{
  "num_hidden_layers": 11,
  "hidden_size": 160,
  "num_attention_heads": 5,
  "num_key_value_heads": 5,
  "head_dim": 32,
  "intermediate_size": 512,
  "vocab_size": 2048,
  "hidden_act": "silu",
  "norm": "layernorm",
  "norm_place": "pre",
  "norm_eps": 1e-05,
  "positions": "rope",
  "rope_theta": 100000.0,
  "rope_fraction": 1.0,
  "qk_norm": false,
  "attn_scale": 0.177,
  "bias": "all",
  "tie_word_embeddings": true,
  "parallel_block": false,
  "init": "normal",
  "init_std_qkv": 0.0214,
  "init_std_o": 0.00456,
  "init_std_up": 0.0214,
  "init_std_down": 0.00456,
  "optimizer": "muon_variant",
  "learning_rate": 0.00575,
  "lr_mult_qkv": 0.7,
  "lr_mult_o": 4.0,
  "beta1": 0.93,
  "lr_head": 0.00363,
  "max_grad_norm": 0.5,
  "warmup_steps": 200,
  "schedule": "wsd",
  "decay_fraction": 0.875,
  "decay_shape": "linear",
  "final_lr_fraction": 0.0,
  "batch_tokens": [8192, 16384, 32768],
  "max_seq_len": 256,
  "doc_mask": true,
  "train_tokens": 112900000,
  "max_steps": 6344,
  "dataset": "wikipedia_en"
}
MLP neurons of a small language model. Each row is named by its layer, matrix (up: input weights; down: output weights) and neuron, and shows model dimensions 0-127. Each number is 128 + 24 x the weight over its row's rms, rounded and kept within 0 to 255.
After each neuron's rows, "fires on" lists the tokens most often at its 100 highest values on Wikipedia text that the model never trained on; "fires before" lists the tokens most often just after its 100 highest values on Wikipedia text that the model never trained on. A number after a token or word is its count.

L2.up52 [122 101 110 111 125 115 207 141 138 103  76 130 154 116 100 131 112 109 132 123  97  92 161 120 102 141 119 148 114 122 146 138 105 147  88 173 116 139 146  92 154 137 119 125 160 176 141 144 125 110  75 132 104 138 121 117 150  95 142 156 107 162 102 109 120 111 123 115 131 144 116 136 103 166 106 164 125 109 131 129 163 121  97 124 148 153  83 142  91 150 115 116 140 131 141 133 148 129  85 140 144 138 136  94 174 124 105 139 113 137  99 131 145  97 110 111 116 133 114 130  88 125 180  74 123  97 130 105]
L2.down52 [ 99 142 123 147 113 118 129 145 130 107 162 142 119 139 104 135  85 111 147 110 132  83 150  95 120 163 119 133  77 102 117 106 107  96 121 161 131 162 151 119 116 107 137  93 163 118 130 128 170 115  91 188 113 158 136 106 149 104 119 169  93 148  99  94 117 110 127 137 115  96 145 136 107 187 130 130 143 141 134 167 151 108 159 117 108 153  80 166 115 154 144 102 134 155 121 135 127 108 109 161 144 130 139 100 118 123 188 146 157 116 128 143  67 132 159  98 112 155 185 157 136 122 119  92 170 112 141 109]
fires on: " has" 45, " =" 31, "in" 8, "y" 5, " is" 4
fires before: "\n" 28, " been" 17, " a" 9, " the" 5, "al" 4

L5.up68 [130 110 149 149  92 119 136 117 138 153  90 118 141  75 117 170 151 153 152 120 127 143  97 121 161 111 102 161 167  84 132 145 198  96 111 134 148 132 157 128 101 126 116 130  60 156 136 114 109 153 172 124 111 133  67 121 106 122 132 128 123 162 138  96 167 104 112 144 105 120  81 150 144 128 145 152 177 151 147 139 107 114 125 142 116 136 120 162 106 143 138 115 119 154 105  88 164 132 145 129 122  96  93 139 125 135 120 116  89  96 134  94 101 152 166  84 117  90 119 127 130 117 115 165 115 132 121 123]
L5.down68 [164 134 144  99 126  97 105 127 133 106 127 164 133 124 107 113  85 135 181 121 128 141 170 142 158 136 138 129 124 158 156 133 158 124 143 104 129 109 125 135 136 143 190  99 148 148 128 131  91 107 114 123 110 170 165 128 125  80 105 133 144  64 142 129 125 122 132 111  88 106 149 108  85 141 137 195 133 131 131 141 132 132 136 151 122 106 115 122  95 176 139 149 183 120 130 102 141 122 121 167 175 132 128 128 125 132 107 123 133  84 119 131  95 121  80  89 138  81 128 151 130 168 130 102 130 100 129 120]
fires on: "s" 35, "ed" 22, "ly" 18, " However" 7
fires before: "," 22, " that" 12, " in" 8, " to" 4, " on" 4

L2.up159 [159 133 133 103  86 160 118 141 138  70  76 109 119 153 139 124 143 127 153 136 138 138 165 133 145 155 122 106 170  57 113  85 151 156 130 121 102  99 101 123 125 131 155 128 113 121  96 132  88 109 106 129 113 160 113 115 157 114 117 160 152  99 111  98 108 122 115 147 131  86 115 128 128 110 141 163 143 130 146 137 130 136 135  66 140 160 152 104 142 168  98 116 137 150  92 142 119 159 111 155 145 129 145 132 123 143 149 139 173 141  98 129 101 140 164 117 122 163 147 158 131 136  79 122  99 104  91 113]
L2.down159 [144 133  96 146 122 126  98 137 100 117 142 140 156 101 138 161  98 130 150 114 137 140 102 121 154 139  81 130 118  61 144 157 146  90 126 148 116 127 146 201 119 142 150 102 175 129 116 128 122 149 143 174  97 133 171  96 114  91 128 143 172 129 143 180 105 154 120 121 170 101 133 132  78  79 130 148 111 163 108 115 154 147 151 128  84 135 137 125 101 108 122 155 101 102 118 121 138 121 139 107 160 110 130  92 142 143 126 107 149 152 123 140 138 139 126  93 116 141 131 146 127 153  62 142 140 101  98  95]
fires on: "s" 51, "te" 16, "re" 16, "ter" 5
fires before: "as" 14, "mp" 12, "te" 7, "ist" 7, "pi" 5, "o" 5

L4.up334 [ 88 150 108  96 115 166 115 121 167 108  93 132 170 131 125 175 137  78 117 111 137 182 127 163 147 147 114 144 123 119 141 121  85 153 181  83 115 114 161 147  95 138 159  81 109 147 119 135 112  93 139 151 164 147 141 111 125 116 110 132 148 145  98 172 127 125 166 128 112 132 136  82 131 140  98 100 116 133 117 133 136 104 154  92 165 150 143 141 109  91 130 124 189 137 101 122 119 127 155 119 104 118 102 118 145 125 106 166 116 125 138 109 136  96 148 151 115 164 163 173 129 115 147 113  88 125 122 114]
L4.down334 [140  84 103 157 123 162 110 128 136 113 108 133 108 127 130 132 139 135 118 128 134 102 158 117 132  89  97 117 122 129 131 156 169 134 107 165 138 144  96 106 154  86 134 160 124  89 148 131 127 141 119 161  97 129 153 111  96 160 160 181 154 137 132 126 120 130 131 151 157 132 107 118 120 101 150 102 123 132 126 132 162 137 161  97 141 164 118 125 141 101 131 127 119 144 126 107 154 149 137 184  94 114 100 100  98  93 174 131 153 143 165 130 116  84 121  69 110 105  90 121 140 135 165 129 138  91 122  81]
fires on: "s" 95, " of" 4
fires before: "s" 41, " An" 7, "k" 5, "o" 4

L4.up473 [143 108 133 128 109 144 144 182 153 139 106 134  92 110 139 142 151 124 109 119  87 181 120 119 150 136 157 124  89 152  98 136 155  87  86 130 143 148 125 152 161 127 154  93 109 181 124  86 134 140  93 149 151 101 123 102  83 100 109 138 130 108 122 122 106 143 102 136 155 103 111 152 136 175 136 125 144 106 128 131 126 108 130 163 148 194 121 127 100 127 132 146 131 171  95  88  79 101 130 167 105 146  98 143 129 120 126 138 129 117 142 138 117 113 100 139 118 137 149  99 121  96  88 113 109 129 117 127]
L4.down473 [160 139 124 124 124 178 120  89 133 161 117 142 100 116 156 124 175 108 148 132 147 124 124 129 167 129 124 123 146 100 116 179 124 144  63 130 135 146 143 142 107 103 115 115 166 111 140 134 157 120 127 106 148 158 129 113 143 136 160 132 113  92 127 128 156 141 165  68  81 135  83 144 123 121 142 162 101 161 137 156 107 127 147  76 120 122 166  73 102 130 130  76 119 141 132 140 160 131 115 151 123 126 139 171 129 100 170 128 144 145 138 141 134 108 113  88  97  84 138 144 120 126 148 114 112  93 156 154]
fires on: "w" 41, "ow" 12, "tt" 11, "iv" 7, "R" 7, "s" 6
fires before: "ing" 12, "n" 11, "o" 9, "al" 7, "in" 6, "O" 6

L5.up101 [122 123 123 116  98 118 154 128 120 129 137 126 109 114 133 134 113  88 131 156 107 143 116  92 180 109 137 149  84 153 106 123 143 137  97 119 160 132 103 134 153 125  67 156 131 129 103  85 131 179  99  96 149 109 155 145 129 156  62 176 144 173 128 106 112  68 147 140 146 108 139 163 139 114 152 121 128 130 152 130 115  97 125 135 127 111  87 159 150 118 127 146 166 160 149 100 105  75 145  95 127 144 119 117 123 184 141 121 153 127 144 120 128 142 131 141 124 136  81 142 155  89 151  87 118 110  95 168]
L5.down101 [139  74 104 121 130 105 129 104 137 132 142 130  97 101 151 138 157  92 167 171 123 120  98  95 148 107 129 115  88 152 134 130 129 145 115 134 163 120  83  78 145 105 121 120 123 136 160 160 116 153 122 121 140 128 153 127 110 179 122 171 167 146 162 110 107  62 151 133 156 113 143 152 156 128 136 130 133 126 156 123  92 117 118 132 113 114 110 159 155 121 162 140 150 123 162 110  67 112 117  58 135 137 133 119 145 172 154 142 119 164 149  99 104 135 104 142 146 150 132 160 119  93 133  85 124 143 117 135]
fires on: "." 93, ")." 6
fires before: "\n" 35, " The" 16, " He" 10, " It" 4, " His" 4

L4.up88 [133 118 111 131  76 136 125 105 141  92 112  63 132 161  88 156 129 127 127 171 117 124  94 145 136 201 106 152 113 130 129 106  98 120 128 136 161 138 168 105  99 147 139 140 104 126 117 148 132 143 112 157 134 112 142 124 141 162  86 165 141 114 125 147 102 102 111 106 122 127 126 132 106 137 146 118  92  85 160 135  72 149 172 116 136  98 129 152 123 157 149 109 133 127 144 117 160 151 136 116 152 174 106 159  80 141  92 152 112 176  91 167 102 122 139  94  87 129 122 144 123  94 147 114 124 102 140 150]
L4.down88 [124 127  89 128 159 129 136 125 140 179 143 135 123 146 131 163 142 128 143  82 154 141 127 101 113 144 129 110 162 135 134 117  76  75 137  92 105 158 136  99 179 140 147 127 114  98 165 124 151  74 114 118 130 131 157 137 111 141 118  99 108 137 108  82 128 144 119 142 109 127 150 125 136 141  76 127 113 144 154 125 118 112 162 117 116 175 138  81 120 106 128 140 139 113 128 129 133 106 120 121 109 112 142 161 139 136 149 140 119 123 121 119 142 116 131  69 163 116 103 133 103 110 167 125  70 120 202 172]
fires on: "===" 58, "." 8, "====" 6, " =" 4, "en" 4, "\n" 4
fires before: "\n" 73

L7.up277 [160 101 158 134 109  99 114  78 117  94 115 127 157 125  86 136 137 142 165 143 143 125 108 169 114  93 170 153 152 129 130 119 165 119 181 107  86 160 157 128  82 148 115 102 159 154 124 135 143 120  80 173 119 138 114 137 110 111 135 137 128 117 155 144 130 127  78 159 105 120 105 111 118 138 104 132 129 103 125 116 126 156 153 100 101 132 159 100 121 130 116 120 119 110 151 103 148  81 143  71 123 132 106  99 124 154 155 175 151 115 133 143  80  88 104 131 130 113 102 129 112 131  99 125 139 128 112 136]
L7.down277 [103 145 109 105 107  88 126 128 161 112 141 183 136 126 152 119 102 111 100 118 138 139 147  84 160 114 129 103 128 156 135 166 115 118  79 125 144  90  74  92 135 180 125 117 115 142 113 102 124 171 124 121 169 106 115 134  86  84 126 102 157 109 103 101  97 128 108 100 151 129  87 145 133 127 141 116 128 133 119 121 136 139 116 146 141 101 152 154 130 125 122 127 222 153 123 132 142 129 157 156 165 116  99 112 117 118 132 132 146 149 117 147 127 105  91 160 121  97 120 125 162 171 150 139 143 104 126 132]
fires on: "ur" 23, "en" 11, "ull" 7, "un" 6, "ten" 6
fires before: "s" 23, "t" 12, "d" 9, "c" 6, "se" 5, "n" 4

L7.up158 [107 148 146 137  95  92 145 133 117 120 124 122 124 112 150 189 135 116 142 117  98  98  99 151 166 137 177 160 115 144 123 121  86 112 134  89 111 122  95 120 153 148 132  89 109  93 181 134 105 133 155 122 114 122 128  97 109 122 134 137 177 156 141 115 147 124 135 122 131 128  86 166 178 101 107 133 115 147 112 157 112 142  95 110 138 102 138 134 143 149 103 166  96 121 140 126 117  74 177  89 107 183 147 118 132 160 128 107 125 158 157 116 110 131 100 167 138 117 129 109 115 148 113 130 109 133 120 140]
L7.down158 [139 134 101 172 106 138 103 129 115 161 102 129  94 110 148 147 152 156 147 167 133  94 111 108 141 135 100 136 116 117  92 133 158 143 148  67 149 158  98 139 103 114  72 120 100 140 122 168 136 101  96 133 107  98 132 172 154 174 154  96 112 129 127 133 127 131  95 152 163 142 127  97 141 159 133 177 164 157 146 122 101 120 127 123  99 122 146 123 135 122 126 128 166 135 166 130  82 136 117 108 114 158  76 142 157 140 107  91 124 149 143 110 137 106 102 182 151 144 104  99 143 156 103 102 133 113 153 112]
fires on: "." 74, "ra" 10, ")." 7, "\n" 6
fires before: "\n" 28, " The" 19, " It" 6

L7.up505 [ 85 132 142  95 169 119 154 138 114 140 118 109  81 158 127 153 131 102 164 154 163 146 121 127 145 113 154 143 113 113 157 134 131 160 112 109 126 141 145  98 141 131 102 116 120 115 126 146 123 148 177 119 171 147 151 112 125 132 151 171 150 153 117  95 109 129 133 137 160 136 127  96 130 114  77 161 102 146  98 148 160 108 114 140  65 166 141 122 150 133 125  99 122 100 111 150  69 112 114  86 128 124 130  81 129 123 105  84 125 152 120 163  97 103 101 153 122 156 161 138  86 118  74 120  89 168 126 162]
L7.down505 [120 119 116 143 123  83 146  96 133 128 128 138  99 163  86 123 138 143 122 109 126  83 160 119 119 114 154 117 166 111 116 117 134  79 153 173 139 127  68 152 135 128 119 123 134  94 144 144 121 137 162 145 110 150 137 122 113 157 157 120 120  95 146 161 128 129 137 129 117 142 125 139 141 156 120 129 124 116 134 130 129 100 177 144 155 127 129 126 115  95 173 118 152 151 139 120 111 131  79  83 126  95 137 126 125 168 166 108 166 120 124 113 134 176  82 163 148 119  91 100 120 127 157 140 150 133 118 118]
fires on: "." 68, ")." 11, " War" 8, "\n" 7
fires before: "\n" 28, " He" 14, " The" 10, " " 5, " It" 4

L5.up319 [115 153 110 167 114 144 122 112 120 110  83 123 118 103 152 136 168 119 100 154 128 166 130 144 112 112 106 156 143 177 116 131  97 146 132 138 144 117 122 134 135 137 117 148 115  95 124 139 108 110  99 126 136  92  87 137 127 140 111 149 157 138 165 214 127 126 147  69 119 105 107 141  82 117 132  75 119 135 164 115 115 124 111 112 204 118 163 143 131 113 129 147 141 118 138 120 163 128 153  94 143 162 134 151 122  92 136 130 150 176 153 178  82 163 110 129 113 122  98 113 155 157 135 131 134 151 135 119]
L5.down319 [142  95 111 184 128 107  90 129 135 125 121 153  99 125 165 127 129 140 101 131 142 117 138 102  66  95 130 104 135 169 151 135 113 125  96 118 174 145 142 149 163 133 176  94  82 153 150 135 127 112 103 129 139 120 158  97  94 180 151 107 127 128 107 115 162 123 108 132 114 122 116 113 134 103 147 117 100 142 150 123 138 183 126 144 125 184 161  98 101 142 137 148 125 126 126 132 152  90 142 113 108 136  71 148 129 123 143 101 125 161 100 129 164 156 138 131 131 194 105 112 107 129 126 144 142  94 152 180]
fires on: "\n" 82, "u" 13, "g" 4
fires before: "==" 24, "===" 13, "tion" 7, "The" 6

L7.up194 [144 123 102 158 120 151 103 138 113 157  98 107 131  95 136 152 117 125 133 156 103 143  80 132 124 120 165  92  43 141  71  79 153  97 129 167 119 164 146 131 116 134 132  69 127 164 115 143 123  99 134 130 145 117 151 136 131 126 106 153 129 147 166  83  85 151 134 136 141 149 114 163 149 152 126 103 133 143 153 106  89 147  93 135 155 100 133 126 169 155 117  95 136 119 133 134 116 127  95  92 140 114 152 121 151 110 128 141 116 156 108 129 134 162 131 176 128 135 127 119 135  88 137 123 108 160 129 120]
L7.down194 [101 114 119 133 125  97 121 119 126 118 166 105  83 102 126 141 168 141  98 129 159 138 128 105  95 152 112 124  81 105 119 131 123 137 131 128  91 123 150 137 123 152 117 165 128 134 176 173 166 136  70 126 133 123  98 121 128 119 149 144 148 116 131  99 126 146 117 118 140 128 117 139 134 150 114 159 154 130 111 105 140 119 108 105  83 115 147 154 100 114 147 128 174 141  95 112 106 106 141 108 128  90 139 179 191 152 111 148 150 140 123 115 116 135 157 117 164  99  87 108 144 163 140 104 124 142 148 148]
fires on: "\n" 75, "bu" 7, "ef" 4
fires before: "==" 19, "The" 10, "===" 9, "|" 8, "ri" 7, "fe" 4

L2.up93 [143 114 114 104 117 176 141 116 141 135 137 128 109 102 170 120 133 126 122 156 130 143 111 118  67  98 137  98 112 100  93  93 135 150 129 145 131 103 147 150  97 143 146 134 106 121 117 118 123 112 114 118 103 149 138 114 101 130 124 114 174 123 124 159 107  96 130 122 116 157 144  81  94 165 111 168 142 111 127  94 126 168 146 123 175 143 132 151 167 104 158 152 124 173 115 162 137 124 129 106 150 120  83 146 143 150 121 133  95  96  96 157 124 129 156 111  94 126 167 103 152 176  69  72 113 153  80 178]
L2.down93 [149 139  89 156 134 156 124 114 162 154  93  92 125 161 128  65  94 117 144  88 126 150 122 149  91 146 139 125 151 148 149  78 104 138 125 121  78 134  80 117 136 153 111 116 146 109 157 123 100 132 155 152 103 113 120 120  99 121 195 148  93 139 161 123 133  79 125 174 113 113 131 142 117 124 106 137 121 131 184 133 150 159 131  99 157 144 133 114 175 115  92 103 160 113 121 132 131 139 134 137 151  81 141 132  98 114 146 143 125 131 104 124 117  94 135 143 130 143  86 127 118 144 152 125  92 144 132 159]
fires on: "===" 60, "\n" 30, "====" 7
fires before: "\n" 93, "-" 5

L5.up235 [124  92 180 139 138 110 114 160 125 130 163 112 114 103 154 159 147 100 117 164 117 113 133 105 100 101 169 151  82 103  97  92 120 139 143 151 140 116 154 109 125  96 144 124 123 184 131 101 117 127  96 158 106  92 152 103 131 125 138 113 124 139 159 141 128 105 168 104 139  84 136 174 172 135 157 147 127 136 141 152 127 151 146 119 124 121 111 116 115 136 142 125 142 126 117  77 116  95 129 100 135 149 129 117 136 121 133 110 139 165 128 144 103 190 140 128 106  88 157 148 196 119 105 104 115  95 139 133]
L5.down235 [137  93 109 129  90 118 139 119 121 127 113 122 104 147 114 182 149 116 112 132 125 147 156 131 108 132 144  87 117  84 110  91 147 113 131 141 122 137 154  89 147 108 118 149 121 127 147 154 156 142 109  80  79 130 131 128 124 125 137 136  98 118 103 128 119 146 129 196 110 128 133 169 138 144 121 156 136  90 129 109 117 113 157 169 121 121 110 115 123 118 100 139 146  97 133 117 101 150 141 113 164 161 107 156 164  98 140 104 133 150 110 144 107 141 126 102 111 160 178 160 166 143 122 128  69 137  56 111]
fires on: "\n" 99
fires before: "==" 35, "In" 8, "===" 6, "=" 5, "A" 5

L5.up51 [158 117 126 124 131 120 122 112 143 133  90 155 169 141 164 145 163 105  81 117 124 157  99 130 162 131 116 122  90  92 128 148 167 102 162  91  95 108 141 122 121 143 103 153 134 109 101 132 156  85  83 120 132  62 156 119 156  92 169 121  77 136 134 141 120 137  96 101 153 108  89 125 133 144 131 110 135 110 132 141 147 120 132 106 150 128 121 137 112 111 119  95 109 131 167  85 134 131 140 107 108 133  86  71 137  88 175 159 164 158  65 130 126 142 104 180 127 183 148 130 151 144 141 121 137 144 130 150]
L5.down51 [129 106 113 117  89 156 123 166 138 144 113 127 121 129  97 117 124 136 131 127 170  98 105 124 124 143 139 112 124 171 115 124 113 104 111 164 167 128 136 140 139  96 120 136 114 120 104  89 116 145 123  98 169 148 122 123 143  98 128 138 164 107 139  85 144 114 170 194 124 119 122 127 110 142  71 126  91 128 130 128 106 122 179 156 121 107 165 131 153 152 100 138 122 133 101 113 120 122 107 117 133 114 177 107 145 148 140 135 107 131 202 113  97 117  88 134 142 109 121 139 117 140  90 115 146 162 112 133]
fires on: "s" 49, "on" 18, "en" 9, " (" 9, "h" 6, "ur" 4
fires before: "s" 34, "n" 8, " An" 7, "te" 5, "z" 5

L2.up503 [137 143 122 110 147 155 144 129 154 180 106 128 126 139 143 146 133 126 117 123 158 140 129 126 127  87 168 128 129 138 109 106 106 135  97 137 124  94  85 152 127 110 107 135 150 111 136  81 141 141 135 188 158 117  95  89 126 162 157 167 181 122 169 130 102 124 111 126 112 142 143 109 122 160 101 124  81 138 171 148 124 122  58 148 158 121 108 120 135 135 145 106 144 149 158  81 126 139 141 117 163 112 126 147 181  98 112 141 149 130 106 100 143  68  85 102 136 146 121 134 133 122 113 139 146 130  99 198]
L2.down503 [182 115  99 143 152 158 116 126 145 141 132 134 101 142 168 146 111 105 118 100 215 130 133  84 154 135 137 154 101 118 128 155 126 113 143 111 136 162 143 118 137 117  48  88 120 125 150 111 118 125 125 122 141 146 108 118 145 141 120 163 133 115 143 138 135 129 126 135  68 139 141 156  99  89 135 126 126 149 143 150  89 158 100 131 123 116 128 108 125 109 110 128 133  93  95 111  95 199 127 128  89  80 104 138 150 109 110 148 134  87 130 134 136 126  89 112 150 135 140 136 152 152 168 141 120 147 120 132]
fires on: "|" 32, "---|---|---|---|" 30, " |" 26, "|---|---|" 12
fires before: "\n" 29, "---|---|---|---|" 21, " 1" 7, " " 6, "-" 4

L5.up290 [ 95 163 115  88  79 119 108 132 106 127 119 119 113 104 127 108 141 116 188 118 134 116 104  89 121 133  73 124 111 140 173 161 117 129  94 163 101 127 153  98 131 113 143 144 108 109 148 128 150 113 184 114 111 147 112 115 164 123 132 119 116 149 150 151 136 138 129 132  91  68 129 110 131 123 170 120 151 163 154 124 115 120 163 129 154 155 102 122 106 122 147 135 193 124 135 125 163 142 131 103 154  92 115 190 114 172 125 122 119  96 155 113  85 101 158 128 130 136 108 150 119 112 126  96 143 144 113 143]
L5.down290 [108  92 136 142 145 120 129 152 108 150 178 104 109 111 149 152 103 130 105 101 137 129 126 122 141 130 102  74 140 162 117 136 110 121 109 115  87  63 118 115 142 147 129 118 164 144 126  98  94 103 177 105 101  99 147 144 153 140 130 107 171 113 123  96 134 149 129 135 135 113 133 146  96 131 140 138 125 144 173 154 112 151 135 145 160 167  88 123 112 157 142 167 124 115 127  97 149 117 116  88 155 124 109 164 113 155 106 124  69  76 111 102 144  97 128 131 137 126 114 112 159 133 152 133 116 120 153 125]
fires on: "ed" 43, " released" 14, "d" 10, " built" 6, "ted" 5, "ified" 4
fires before: " in" 30, " by" 10, " on" 9, " to" 8, " as" 7

L5.up27 [152 162 115 129 153 116 107 141 136 139 128 163  87  91 124 137 114 103 116 177 129 131 155 121 146 113 117 179  81  80 101 126 106 161  79 124 125 146 194 136 132 155 130 128 119  97 115  90 105 121 135 116 122 121 114 147 164 129 115 156 129 146  78 145 153 117 110 129  94 112 111 121 173 143 108 166 142 110  87 174  96 122 135 146 149 114  90 135 171 147 171 157 157 119 139 125 117 118  93 129 129 118 101 128 123 126 129  87 162 142 133 177 137 150 128 143 112 116 136 129 144 141 124 116 108 118 105 102]
L5.down27 [134 108  96 147 111 127 175 126 142 135 115 152 133 152 140 139 173 125 130 129 106 126 157  80 125 115 117 139  91 134 130 116 108 149 108 120 120 139 180 158 157 129 170  65 110 138 183 139 121 119 131  86 138 169 155  87 106 124 143 162 155 157 113 148  85 113 134  93  89 106 188 111 121 117 135 144 114 150 112  94 115  91 116 179 128 123 124 139 134 147 105 107 158 138 128 110 141  86 123  96 112 180 132 100 130 153 161 158 131 131 147 164 126  79  80 131 175 139 123 120 113 151 114 133 122 140 121 137]
fires on: "\n" 99
fires before: "==" 27, "===" 14, "The" 10, "In" 9, "A" 6

L2.up233 [124 110  93 115 129 161 124 151 136 122 130 152 106  98 122  93 118 107 142 137 141 136 139 134 137  87 136 162 132  99 117 123 134 150 105 151 131 124 117  88 126  99 148 140 157 151 103 142 139 121  95 138 137 141  83 110  88  94 105  83 133 190 109 164 139 129  51 138 114 157 164  96 142 172 117 148 119 113 179 108 108 152 149  82 157 151 135 127 149 129 143 107 138 170 149 127 149 111 116 157 112 151  85  48 139 139 113 140  95 154 127 123 138 139  93 106 121  91 165 109 129 137 120 103 100 136 139 157]
L2.down233 [110 149 144 126 127 103 119 124 143 118  84 108 123  99 105 117 148 125  91 147 107 167 118 158  75 117 136 117 115 126 114 109 107 132 146 140 139 108 135 128 115 136 134 106 105 163 154  85  97 169 121 110 124 123 143 119 146 129 131  97 136 114 123 138  95 149  98 116 118 137 154 157 179 174 119 134 125 132 139 141 151 165 135 104 142 123 139 153 145 108 121 124 185 107 124 146 116 124 174 126 101  73 162 118  83 129 151 120 118 114  94 122 154  96 185 119 139 131 143 135  73 125 135 119 178 100 140 146]
fires on: " =" 27, "ur" 21, "ex" 18, "===" 14, "====" 8, "s" 6
fires before: "\n" 50, "al" 10, "and" 9

L4.up21 [110 102 108 139  71 166 137 123 122 155 137 118 126 120 122 144 132 128 110 101  98 123 116 161 108 125 117 137 105 101 129 125 107 120 151 104 136 127 117 143  98 101 124 176 114 133 136 100 139 160 109 122 131  98 164 151 123 194 148 152 162 160 126 115 109 116 104 134 148  69 158 155 120 154  99  82  71 148 162 144 142  95  83 106 136 112 163 142 125 128 162 129 153 113  83 138 149 117 144 129 108 110 163 134 116 129 159 128 134 135 122 159 121 122 146 122 128 110  72 163 150 134  98 150 130 130 124 130]
L4.down21 [120 145 107 157 106 128 114 166 104 106 144 123  97 179 116 138 119 109 133 102 144 111 142  95  94 122 132  99 162 119 119 131 144  79 125 102 113 148 149 121 126 156 151 113  78 159 152 182 131  99 159 139 119 107 130 132  79 125 149 104 100 128 105 149 126 124  94  97 157 140 149 107 103 117 123  71 102 101 164 118 164 118 156 137 139 145 128 104 138 134 190 102 119 109 122 116 106 165 131 133 154 142 113 175 158  89 157 134  94 135 127 153 125 130 126 122 142 140 153 129 111 132 165 129 107 168  59 149]
fires on: "\n" 54, "ic" 25, " Al" 11, "ig" 4
fires before: "\n" 50, "ro" 16

L4.up345 [131 139 163 153 123 120 132 106 119 136 177 124 134  80 161 183  89 143 146 134 131 107 141 132 124 146 164 128  96  81 144 104  88 121 131 100 105  82 104 143 132  93  91 124  87 118 126  58 132  93 154 168 124 123 165  92 104 133 109 112 157 171 111 166 102 132 117 124 151 131 125 126 129 129 132 158 119 154 128 167 137 149 171 121 128 141 119 144 125 163 106 140 157 101 133 123 122 104 141 156 160 163 129  89 120 161 140 147 102 158 124 141 130  89 120  88 124  84 149 142 104 112 129 124 100 117 132 121]
L4.down345 [118 125  95 144 125 116 131 140 112  93 115  92 137 128 132 144 191 129 165 167 131 116 104 135  90 132 128 146 117 177 118 104 113 101 144 164 120 112 142 155 109 159 113 136 164 129 156 124 105 119 133  90  94 149 124 131 106 143  74 103  99  87 122  69 138 127 165 133 123 108 151 124 128 124 121 104 119 138 144 114 158 102 101 103 105 175  93 124 118 170 103 119 134 124  99 124 138 148 113 125 128 121  94 135 120 124 103 146 112  89 124  91 148 145 137 120 139 127 151 116 158 125 155 212 130 142 170 170]
fires on: "---|---|---|---|" 31, "-" 21, "tra" 11, "ea" 8, "in" 7, "re" 6
fires before: "\n" 17, "---|---|---|---|" 10, "|" 10, "-" 7, "ctor" 6, "ct" 6

L7.up177 [128  59  98 130 144 144 132  93 107 132  90 114 142 127 110 159 110 115 132 141 158 133 145  73 121 104 137 156 144 130 117  71 111 111 152 128 193 140 132 163 153  90 147  97 117 134 174 107 149 162 131  91 100 112 167  91 101 130 168 176 153  96 155 126 125  83 157 132 166 117 116 103 135 124 135 167 141 148 127 118 135 133 115 109 138 138 116  96 111 157 133 137 175 142 126 134 130 150 113 116 185 111 125 146 145 112 140 103 136 158 171 150 112 131 145 114 118 168 132 138 106 109 130 149 109 131 121 110]
L7.down177 [125  95  48 158  96 135  56 115 163 127 122 118 118 141 120 176 132 102 110 143 139  98 147 123 129 129 146 113 121 102 106 122 128 104 152 132 123 156 115 161 157 149 141 126 106 134 124 140 146 132 111 135 137 120 147 146 125 124 146 103 149 105 134 112 129 121 107 153  98 138 126 167 153  84 105 157 107 148 152 107 132 129 124 186 113 106 175 107 172 136 175 109 141  67 111 148  87 132 157  97 118 141 118 148 168 158 157 112 122 123 131 107 117 134 125 139 157 142 122 115  92 155  87 122 105 106 111 159]
fires on: "\n" 100
fires before: "==" 32, "===" 12, "In" 10, "On" 6, "A" 4

L5.up249 [144 101 123 151 124 137 156 122 110 107 132 106 109 150 161 153  98 130 118 128 153  91  77 132 157 161 152 115  96 153 140 113 124  64 135 141 130 131 106 126 134  78 135 117 125 175 125 128  99 172 120 133 162 105 136  63 132 111 129 105 180 162 115 145  95 128 153 105 159 125 101 107 145 121 139  80 137 113 119 182 124 144 162 107 127 135 118 141 146 127 161 179 149 130 119 109 140 116 136 107 131 162 125 165 118 129 130 122  78 122 127 121 134  95 115 108 137 112 117 108 106 131 116 108 125 115 110 184]
L5.down249 [149 136 106 142 125 199 132 155 144 153 118 111 133 142 121 156 107  93 131 121 181 116 100 106 167 131 126 121 130 155 157  88  89 104 140 133  95 170 162 164 148 161 116 104 135 127 155 156  78 125 122 175 129 121 112 123 152 178 112 105 115 117 114 161  77 148 126 146  79  88 123 111  96 156 119 127 148 131 168 158 112 133 118 127 148 157 147 104 105 157 110 116 130 119 100 124 117 102  73 127 106  89 121 145  95 136 107 120 126 132 130  93 136 109 133 120 108 153 134 124 135 132 139 143 112 134 131 145]
fires on: "." 91, ")." 6
fires before: "\n" 39, " The" 18, " It" 5, " He" 5, " In" 4